Part of a small language model's weights.
Size: 25 layers, width 320, 10 heads of 32, MLP 1600 tanh GELU, vocabulary 7800, 38.6M parameters.
Training: a variant of Muon for these matrices, 405M tokens, 12354 steps.
MLP neurons of a small language model. Each row is named by its layer, matrix (down: output weights) and neuron, and shows model dimensions 16-207. Each number is 128 + 24 x the weight over its row's rms, rounded and kept within 0 to 255. Numbers have three digits each.
After each neuron's rows, "fires before" lists the tokens most often just after its 100 highest values on Wikipedia text that the model never trained on.

L2.down58:146062158154115150125085159109116136188126158161143112139139127129127128131134086107128132106158139099145104137137081110079142123115151161162100143190095125113119122145129115137121100152105119152119180138134130172103148099131129124132139109107166160132117145132103077117066119124173136147122121132119134094084106090149158096133102089128139169167126098104099142102164190111159098146121157134160132146153116160117145147121104124141152132137117144152087174101129130095068118122084127111157161119120138163124111114134147119130152106094109125170123112105100118133120120101149103153
fires before: " to", " in", ":", "st", " as", "ed"

L15.down1026:167142131113134120124133121120185157148130100122127163133123109102107133110093097159100149152153138125142162115085133150100086109153090103098154117108110111123143062105110137109138125144094122153124092145176139150141134134123134111178158138112091102180126146110145138154110111159135133121102121124170130129138134119158168157146134158151090132130104127143115168121160153124082094159140126169153114148125108159168183155161116127087119099096124121175115130104156141119147149134106115124127144110115162116088133134133140128149113053105116081131107099113126099145128128144122156094
fires before: ",", " of", ".", " (", " and"

L2.down500:096143112146131130112112104140132085112110123098096145097147094077109120147121153158123146140166136076128077143116136139091155118126131168168126107126128136167117094117114127105121119100125126146076092075111133148142067105125132155120101140173110166155122155135119148116119109128164138143160115126144142171108162129153129144065113133141128098146127168157119162138075129140135160128107119154155090150081116174141122140134163105106089173137140110121154138135102116135108130115113127114169118144152121110183122169121139129119094108184118103124116076155116112111131097132110119143
fires before: "\n", "-", " serv"

L4.down1256:111119106137130106131122113115103120124130097092097121120142120133170102143141123134129087119123091157152076138136142112150155151115141118101147153152153091090142123149094124105109138168139088079088159143092134112147157120123147148183129125114085147109109184119129112133121113093124129121114114113125083161106155163139143148115132154134119092147131132093154141147124098138163169150135147141083176145133143143164093170110118136135077143065127110143129148109114117137138116138117132119144124124159108114141141112153103100163125169082126155120122079102153156114119121140140141127
fires before: " |", ":", ",", " present", " was"

L15.down1031:134117107103188133128169162141109134118159140114150145111152136124067159120121116132032095134113155134138119111104175094134107152097162157101128134137127128095157141133116105092129147108127118147171126136114108136178104081160128115122128169125106097112141135141134166193102182144124085090155140140110118124117146117143122109121133150129112105154141090129146132139128135156154131151140126090139129105142123104110161098094132115128121119133128090122143099167106140125104168094095098132110124154114136168130136092143127110155118139153099092163124136132156125129094089161150139146
fires before: "″", "',", "′", "'", "."

L15.down171:122176177188152107137100119132138125103084127161102135130115077114149123122145109126125099173138095108138134124150101114109118147126156147151119123118099127117155136168122119122135131130136130130117160126130107181122153091143109135149147166160082134138109113141116147140103122126185128075119172153154118077121129131171128131154089125135134148079130149165136143132148139155111125118096118165146122154081150140153120102162125139143131130113144108118193146135138134087134120132130136105080142109115091123107112109154146074158088117151135129133122191176164128134120119101087127148
fires before: " |", ".", " 2"

L4.down226:122147085076112126097121127131168096147127123169069144142145127123138158096117112156190120095137103140153162113097129150026138114172120137100098123135091166184108134121122122124131087110125086152111147198136125159116131125105143143100141152177103153140136101122152094128109125114122163103158137100140161099145089128136102133110150143167114118124169174175150147106107073137173154100112114145144172121079135083120137104141156132121134140105121133120136120071128141140150137100123115130133151130147170123142108080139155112128142108141134135106154147167151118116111150092105173144
fires before: " |", "\n", " is", " District", " –"

L9.down252:121183120142113097120132151106132153156129074133123153120143107101106165140132122140127151140109098108171145139139122176154116091127076152138110146095144119157117125110107113125120103117114146160113128115134145121125101138143099166089168141175151093122136138143120154151143096111128120161120129125175125107141104157105133114134134099153117083098124133119095116116089077139132102146164144101084152132122104113093134128152134118087151122090081139126174056115123130150134124146130142086136150132151115105143142140133137143181151151152119105139123138161121102101153145082098154127
fires before: "\n", "|", "-"

L15.down194:108139069159136139106132126150145098121107153126111138120123133089145135105126162131178130148184148157131108120128148134153151125137074136133115097149121169083150144165138108201128074094123152120117116113139142137154089115080147120139115111146106151135139131132134130166116116130103097142137135145127136144118099115185114175144135143142082136106130144117144092129162101174085100111113113157117147120085115148139175158105129127087097148135158124155120110121105161119108114128099168114123137170159127154076163144107120111151139110126129090149150094151092083155144125099101149100
fires before: " the", " a", " that", " his"

L15.down482:112136128123138143078117128166155141143170122151169091127150112113129113186095134134094133169093110116113139144161125140124130124140097170131100126098128121162125176140099108109116108135163067116158130107112117148156143152128164129118182103173116136111118148159127124107098127162138120139100134117093113159144137137141149128103122152143151148096115131093114137135121138123112103112144153185120113129112147109153140187145111093112115128119180111093124151120155177106131121112132150147100138126105151130088154099132131061128121100132124100131117133077110160098116137128119149131
fires before: " the", " of", " it", " they", " he", " a"

L15.down391:125124168169133163115102104113154145144132130126129117145108142132093118107153139120144114094131089146138148181119132135086134108156127124114115113141120154118159130140184112119222083125103119150142176140077164120110155167111148142094127135110147136126116108126134147146118114132141129143125155123168116148140126157179164120162120127128135124164126132126120122134165103127138101102141103144133147116137166143112113132147113093109090126161146124138096128180160159152114144143111096143184131123158060139112100111089146104129110065117145142123139107134146122135081124109183115120
fires before: ".", ".,"

L15.down1304:147166148129101159090154149127145110126127073100135169097149132133156115125135097146136167178126123077153103108092092133110165147104127180160112122123085130140115151144114133123151120140108139130112154121137090112129163041163146083114086129145155126132178138131083173119112144092111144114114129144106116125124113103153094136138081180140134126174135115131132112114138122103159109135112186108157125122083160148149111111126136128155168135144181137125115142080115150149159115104119162113130128136101093154125126084120147117085111157172153134096093159124142132132146109142091146161
fires before: " that", " the", " to", " he", "abeth"

L9.down1418:111101171133187149140192135113117090121144167108109108152124112161141144130097148162112176126135150149138121136153135139112163123104114104126121080120136149132139116137077093100125159130085162148122142109131136117137147134109132139113110120159139131134145134090106162162151157142127140128143121107144138075103118163129147158108091140149166093126166122130144061155137116084125100100139168124118137114119161091121106100124144102116143114130159135130094132133141133135144088161100108089102089126111133155146126167150119127120150172104128119128163105118127141137075125156142140135
fires before: " of", "."

L15.down1524:129135132108127123093114108102127161185131137124119149174132121131147117132107123119129104132122147128153134129140119133169126108140169167149152106107156064108138131110139115119088139117100177144123136093131134140173167145141181052133124133123151153108152159151136102122147130071099164163129121106170136108121159118115121106103131129142146108100115120124081101120122098135120114175134135130122127130141108145158177188148111093132076108155124143104159148139185126177105131082123094152131100122089079155123128136094117114108082145168100144089131112138147114114119104132153135133
fires before: "\n", " to", " in"

L15.down1412:143150122151134082106129122162136180109135115129153129121093114139179147101116166138145120079144055130159148135159121153127134124120097132136085136160125152141133126162108151145112149098120168119116118142102073126141122153151106130118113165134110149158147170120157149125059122118156104144123119116195132146131121118133163124106147129126130133124123145064118111124160117114149144141116139102083119123160098109161123147113122138114122114119112083150080138140132138095129145098132116105126138119123127081095107127128091167143046125110151152114104139088124108103090123192071138154
fires before: "\n", " a"

L4.down801:116158114081116138105142137140164114120149129099142119159213127120185115128105123143080135119142094133115106165143148136160150142138112150094165113145101147142188120165150143170135127136104166161123121213141126168116183151096124121162097174116110108168114101140132142110114162100102127164056202110132153124137113140085139114154139091114147118154118132124158139130166146141124104135116134123134132172140123121106141131111167081157161143142111101142110140117138119126085080107111124121119097098137105133111113142123149123127125132165142120107119160116126125146152148112104105081
fires before: "\n", " ", " |", " Ret"

L15.down1287:124150112124119128108119121177117124138127145097161117118168154133107129129134136159162094148124115137129122121161130183138099118163116129098167174149143162114118135120139118159157140141087136103110123124156130127148171121149085140112135128122109125162115124138170128113097140113097111126159087092146109152165163188083099150104148110141134142120181104092107182131134106159106142107097155142102152143108151103173151117136144109119104089143126086159148080116116154154132141111110098153094157083098127126109085157104127102105136169055123110106124115129146122098173087109131139105
fires before: "\n", ","

L15.down1248:122091115146116126089150105094145175115105151168110182156093141127174121128113119089119140182132063136143134122157131098165164142127123156094129121134122119122155105109135154128131124142137138130091162134117123144161126120100142127115101156142143128137148128134137113132108114115091138122135124151187116092145104147135139154106145106096133088122138092117099142095103092120145133118132141145107127126164109113112112135121137080139099106127107156106156133193052107158124169126122114120130095157111099127079109137127133082134129111177086101084091129155143082135141072156151154147
fires before: "\n"

L15.down908:109106141124121122118144127137153181097171126107112142156142119144140150078107133109107121176128133155099124166092129086107117139126135136132121105129098098087117164108167175139125105160121125139098101129139133142095113116124130126113132148143094147107137120124158126132158094121116130128084112124151099100177084137135156116117122155141119136076092136153105114100105110157155094165152168140172111117132115124120129121105139157151141151101135173155113110116096152131172117118159118111124159147115127124119123119115095116182141122132125151090121184115096153142164113096103129167
fires before: ","

L4.down543:136144130130106126134145117111177143127120079128128161166133103095162130131143133127120122158106135122133117125148118132119118116117111154155113123108134119100131175121107121135154108101157157139083139131144104090145129156131138150164131172129108136127128144097134113099147118121166185143105136152136141153163110091121113113109095131144113145168128171108127132144088133139129127136153130157079131148078148104134086088152113116130137168144086069151175143129096150121127112106116146112101148151098134164141147176058124096151101121157119130134103161115132131156105169108108142093
fires before: "\n", " |", "30"

L15.down548:114149101153121123119087142111111166134143147117152123155137078134112135168145129110151110134109121132125105137122095137136144134139154105120154113118100171111077191178139105130151144139143163104144163097156119125157128101099139121134132130131099139152118175158085141134140109182141104092131169175096104124148094127137129140125127120100104157141182132136132138110139129166138151139147134128131126156183176111108143096151089121158142185128117086088154125161155121090153117112123096130114087059127135096105090140137086161114160130094145107112122152119114132147067138095131135138
fires before: " by", " in", " on", " at", " to", " with"

L2.down936:122106140149109075142139077109144088125129115176136111178157140104168174095093121145119168116105149152129097101112127087096118148152147128163124110157106159147122085123112079132124120156116092093125125101143116126155138092115127124146181185088087128130074073161146115107127136106135166118100126135164117163127127114184121134073136120123131136136068129113097148137109123110178104119119140135145125182142110141127149104120060074172133145146110164141152122113108140100111092184140139100109173156115137112153108153134129141149124118110111145185167085114114143128110152110134133138
fires before: " |", ":", ")", " season"

L4.down656:136137182131097095113159152099143108102114127089098150166126142095127144132192098072146123144132141123126148167131156110144087112148134126136123131149096110102103122139115101137127124162128150128169148136109129133173155145116135131114111123065081127111109120159168073121131101112146108127115114064115176171134098123153184089130116109179154130125181120133122111126118115107113119150098105128130138096145138121151067125152128106168099145128094142134118133150131090122118129132153108113139122135119116085116152103123091109122159151141128112134174117148114157069130131120102107113
fires before: "\n", ";", "."

L15.down95:117120154117102108110127097130135143133170125067127109128104117162124150051136141145147123130153126159142105107125126160134155162130137114131127126098144126115136089108130138139103143144095144122144126138105120128087147102173138127113149108085103145092118187109132100098137113089171116145100115128193187123137101130104152115119132148108134134135139128141147137144113158070120143057094156138110178142108187117119121123165110132092128111173162109153129164169144140115122082114106110123131084102147128117150141178144058103155126124143134120132111090156121144123137083145120155138
fires before: "\n"

L2.down1427:116159075136157136127105087115069105135197178129110117150085097146105107124088122131132129132116116127134155113162113151144139109143089153093157149111112141140122168072145148128115145160116089108130109095149151124140117138136104130166139105095148115136180126111113177114124157115166127113123145128139159151128178089111167153139081145112141102141151127180151110131139115113109114145190119142161136128117148135173162165112134121188091135107108162108119153160097142111115152128099086130148109119139125161135119142131148131104121126140149138124121153110167094121112134181138134099
fires before: "\n", " |", ":", "v"

L15.down1063:108168118143104126124111121145133114156119141158086114121129109141157112086172123125090153082117134150161111153148134163049129078138092133100154146109128134157130161095142090133141160133158125124153103143121137174079115081106135108139138122100107179108149073141142142160164162106104111138116149112106166134110149144158135149138099094118108161136112115110135102121102139100129155139085087130141132150145098112170096207147119124154137080116139137101124083135118133142143141128137122121140113130129087121127141098140095101122174166169133083125129103131121124107155116085128093134
fires before: " |", ",", " and", "\n", "."

L15.down1335:138130100164187160183100111135096120129137116127112128135143150106145121130139089148139139162109133136127153170152085141182133130124122133164098132126138139123117143105136115139165157139159144133112129138128124138100109160135118160145098104127134126101109113152151079093159143146158108174052141144123216129126147120157145119092127161142128119121139154094119115076124117096106118134122121091153122115119114115098152120167139151113107172143140095123110153109085132096135123124159150090101137132101176123100105094078139192103145135140121124105129135126099171155117146129164140125
fires before: "|", " to", " with", ".", " of", " in"

L9.down1596:132126124167141134086182150168129159106122077119138169107117133129114145151130158125132145137121136069135131073133071203116191139118095136171151137141140160124107111121159164100129141106094139138157057127100111094104093089091113138112159121143087148114152123140123149137139113121134121183091134131107151122133098126075160122155117122132118146114100165129167111132093125110142129175205131108158124091177127163117133150125131111126095177102135123134127142146137124129151161148171116115089117124145093106137128103121126115141128120149134138135164108120104122157121123112099110133
fires before: "\n", " (", "."

L15.down685:103114102131137119111151089096160142205096122104109151121105145171121166124120103116126092113105142129088115135209123124150109106142142144147121145145129124123146112116162118114120129167184135112161120121141133120114097108160155089163138106121131123108103127094110143112081115101131110088116134109093136142117138103166142103165113107121047092120122143142145164119116116121095116165113108133089129146130155149139105111120148147129167123111160126124100150139143106124112110161148166096115098149156166118157156101112124166072154148099104140146095139111146134151140170133107147101
fires before: " \"", " as", " in", " for", " with", " that"

L4.down676:129121155115119158108114085115117135133108169116136165158126131110113118160126118153098114109105113157090148149127112111091143137139160115152081131075134115145111125164164144126136120161167134156164131147137096123154148146142135127122113175127095093139105106127123146132143166136101131121080102118146175115086133143100122084148148109105133088148106095128139127133142164129137154105115102164181118109095096146163111119106136130096147173182163100170133152113114123130168110114134159091127070121139087095133144118100149130114121144139075104129121124079152115160121095082143090149
fires before: "s", ".", ",", "°", " |"

L9.down433:110086121105119101126115148113145127132129102178137129132098103093109116117125100129187106065108156139120124129105123129130125193156155134130132179142132118072113174134111104144114091128134141162118143109120164141093140115126078144109133090155113086139105116128149142167117090123137118174140121099160148142116138104095101135121116148134158105100132120097148098100074102119162088149061134122098108122133134121128135112115119120125130144105142118144144077101152141103136166137150147124125175094121169153146171110111100150088141143126097128100148105123126146146151142144118114128
fires before: "\n", "|", "aus", " The"

L15.down269:132140156131123124113130126157151146108106119113116147094129156116109136123136125159137052089139117132085158106105114110099135113162142120141103118115117092138108147129142135135143129155148120140145175126181160135117114156135159110145143108157134110121106117107114121167143096073093163104111131095127130124120159120094136096122135111144110140159141137136138141125115093118128113138106147144144144170100115096135137125121176118163112162116112106134112112112139087105138106116110145093133129164164088167095152084110148149168131110151147153131156136164135089121110129156074122156
fires before: ",", " that"

L2.down1247:117115129121098139130142132114150119127144118099120125117145115164089150149097134110127135129129128125143123131117084084071154120112132173141160114128177109136122156170128109145151147127156152125095090131116118127118102147132134114167162140125152094122101114089103118135150114148145154133168132214147146133131132153141124093135176106152170121110123128077132118134154140145139116141188094163119136136121140096148133095131087110155126087129127109152167135107140138134159118135128160154066168128096171149105155141117093140151120112137120096166090138164085148150137151093103134164
fires before: "-", "\n", "=", "W"

L4.down95:136148102160120095090087124166139103132099116121105104152122157135173107100095136123100151117127141172141124133159066116110106107135123130156135108117152139148158155140140101141122154122119128135093151117103146080099094086133141118132125133146135167140097113114171101135187085171100107138127121153138145126091117149120135168128154099105086117122135117129113108128083120098075124095097100099156139114103141126183122110108149147145148126088148144133151111147113138194116115162142114090157167071099117131121134159120164100113128142125163108112131140122124113135144114138138103113
fires before: " as", "ion", "ional", "ice", " before"

L15.down1446:143126128139115111123128110132133079118129078109112150158147098152120145153130153119176129128168096123139163126156132122157126157120113145130111094123138122126147129132114140176092142117146129127128107119131149130117139091134160140160099099163164126102144116122176128123121116101105151148108117093133135158089131155168105125131105140135119109168146135142122115167172131124126123145114132096068183101073115121097139143109108111141155149149154074146130126154139119147131114151140200117099145126124096161129125106153097106133150138126126126108113136121147134131117100149080123113
fires before: " with", " of", " to", " a"

L2.down692:145139125145114125094094102092137138113137095119145115136119136119126161137088138148146150162115129085164068112106131094160109158124092171147115135101119089170111171103116112132132120136110138135142139162110164168107133114135176137080144112124171132107124090133087118118149134106139146107132138147126129115138149187120108116079161102128150124135186128110122121157135110176133148104087103139125160131139127129148109101099133147088113147149169105146169112131095138147085119128120078192144141139149124157183149148095100172133079156172148153169119150113103120140099108095106097121
fires before: "\n"

L9.down550:130080123175140102133085109106130139128139124097139096138160109129112170084096132123147126104128102120147120114102141132152088145108106134123132103137161142082175126145106149108147107146151116096112120132131102130122088096100117157088150184132190148129134139094073102108126087135146180098133099122168132160117133153120141140094155119111103140143139143172089162159136084135125111116123155082123124150125122171129131149194131090138170113101129134086141135136130122127139131105142109142109126099162136083100137104134156088147142156152137118133145161107125118158132153183137127119
fires before: "\n"

L15.down977:121118148127105056135145138125114161125176132151127112090142097131126153111142100156118119208129163094137121103094128150123136139110076119156131106154155134154087131146137136126136171137105121124119068130134117117138119109127112097177114131167114102106120116142112137106127097151105112164144132160138116156096168137097151096111151139104117139125120090112119140155160152125114165142126140096105132087175146152089160193140114134129145145080125167106113123121117123146118164123147107129148093142094105138113132068113164114135100132146120135108146154115136140099119062118170127135
fires before: " |", " and", " =", " is", "\n", " was"

L4.down616:156125101114135083093105121116112111133147153124139116105151158121138117096106103145127122103169112160136133099140121154092119181143137125139141109164132100134109100131172151104093156129114110145157146129160123106106093086115112139143141124115105138067099183110112083094121159101132172152113171119131114104159156128137073111111127155114119169127147131139133166134093154133129150178091104134109124104116101125129126158147097111141161135119161148105144193145124141125093140116152120131084141150158145130118124124154130089100136110166104139117117131119116096183147141110102114162
fires before: " of", " States", " Kingdom", ","

L9.down782:173172152153158102115148124123164148162120117145158144129169142117141129137155150150148130141162140132158116116097134153139127141179125173108140153144154114117156149099102121106161104114128093148101061132156112088148127133136122107098136131144174093143112128103112087127151128107129107157132134074166118116181162108129124121122136115118121110132084165120127130088119112133121102135112150149077107128094125093140137139086121142123120160080078121098155150150134067127123152103132125088115116114121097128134130092140128117140100086139123144144111224148151134112131122120105116097
fires before: "\n"

L2.down571:132115127138166117120119125093120136151172109098137097139129153145090124165097134144064099152128077138082105151149116097200098125154117132107125138107114173065126160110150113138121127120138142158089085106106135123115102113173128124120158114144147129143113100126116153109085112155117134147132168140101134148146164102139083117129122107087141146080156108098100116110128108132121154129103136128167138108165140132111111141142139128131152088133093141092105133155121131130145104157150195117141154120119139115074127104131159152080133140152100102130127086084137134122152141115121150152
fires before: "-", "\n", "|"

L4.down1039:109130094116122122166140154129143142103131117093131106154131127096127142131135116108135121126095127145099122167106148120139109133141138084155119116150105127133100142156162117134135153116125190152137122092145168149121178148106151166161125076173146139131175145120145120126138135137099126073090129106124099118157122102146152121139111120088119140122073122145174093095104128167149100139133180156144163137119165124148145085123132100126121106115106079142145144076113143128089115139175106114129138102115121106143150131118135144091145155112120119137130153139115151144103130127121076089
fires before: " |", ")", ".", " of"

L4.down140:131121145135132092109143143108135107111148107063120140142141126115117171128108125166143156112105157107176131133129155125163154139170118149130115120120121114143107104123155124112126113107110103107144102129131095124156113108178157138118120103126124161148099149120132173147108134140140113168158143104153137129110121135119120141117124105151115138166140162187130159148070123180068128138134117136165138117124102125129090120142145107108112180147168117127172118131097070115091099118125107094179162151093129116132170146112094141152149143130138089119082180151171129146184166112092092136
fires before: "\n"

L15.down1408:164153124102121147150145151181104143147132096114118165111108162099108097124131123141139144156105109080142133091107090149190108114126129145149124091120106150149103147122125130134158152112151128121158143144112133180104093096089142107134116119101131124119136084124127109180144118125109080138086148107138116138131146153114146134107141102081064133129139100136125115132124100104097113161151133131185132115126113148137127108140134104184138139101089110135156135108135119107132153078124078129138106122143167157124093123106134149139106161129087081095151119085123141164131086195115117108
fires before: "\n", " in"

L15.down1390:072158122162097124079123133168121144116125137137160137108127128100139137117172134118170104129080124115143121102165112145129141135160123116158151089151144134123141118136122118162115118129090121076132142135084091099155112122101132099126123068155133117091104172094123114138130162121101109177156155143147147157135122104153096136112143104133135170122128113124108137098112125107140173095120137129166134117124127152147150146139137116120109162129144125179077101141166090118110140180119161142149137175179097119111163135122114142102142148139146138085146112178155128085080169128093167144
fires before: ",", " the", " they", " he", " it"

L15.down1444:134082122115103104181121113144151176132139168137148101160067135150130127142167140129080121115142197117187119145127088091168104116170139150100147089108141144115100118145095105122102107128144114114139150117129145177095110146164151120115135122140067129143132122133168168165133131129127146102128137105113142116156127109114114117133137132167136122108126138144119122117079148140148114074145127174119146129129131127128135141125129124097126130124082113114131099110151127155086090080079132085079155149125148174146178141137151131130137180087144106066094140159135126084146150088154123132
fires before: " the", " \"", " that", ":", "ating", " it"

L15.down1360:102149122139144126134143137126128145120151107121136121115125198125129152164126172118187079130130100150164116120132142163184151117118144126126194142124102137133083154175081142108078133097114174119130129121136136126126130130149124132144159131146120115113144145118118164147136118104152137120135150187143113118166148138146131101114125103143133108139142133089152128081109103105159120157161132132111125148128122093168142112134122129132131085116156130140122101155110155102126150146116129134139126131106086086160097136105118105157089163085111071163115144120110144096105127167096146083
fires before: "\n"

L2.down794:129119140172140115137119148122121120129138131102119104128091124114153122104121140184185106100134140113113138139085119132105113164149100126135110178154151157149099146136103132117124166130112124130100117087180168110059138149170137173122129103120152160117103098139131121189081114111143154150121082129099116158141171126140123130111109160158128107112132111115127135119145138127157113109084175147122151170093100165108130110167110134153121129144099136107136154126105158131130110171108060102128123144145152078136117128144124115152115125144136099155155117107145119152163120100131124102
fires before: "\n", "-"

L15.down109:150087113102099109128173170129161150104132107190119135109091152163104177127134107114085128111153133086135132081083076114115161139133103113118161117159142128168095178119123078149133130129094147112121117130136092099110181141143119179150135160131131122183112171132122122150153151157156104107135171138110101119131149087092143113118128107150117149167135173116125145159132132111140083154096112124105132177090092120131121138147121156109141120134114150116131121096128125148115158100158167144129090164149138162138122148138103127148137169126121151119141118163124125111132110134074172115
fires before: ",", " of"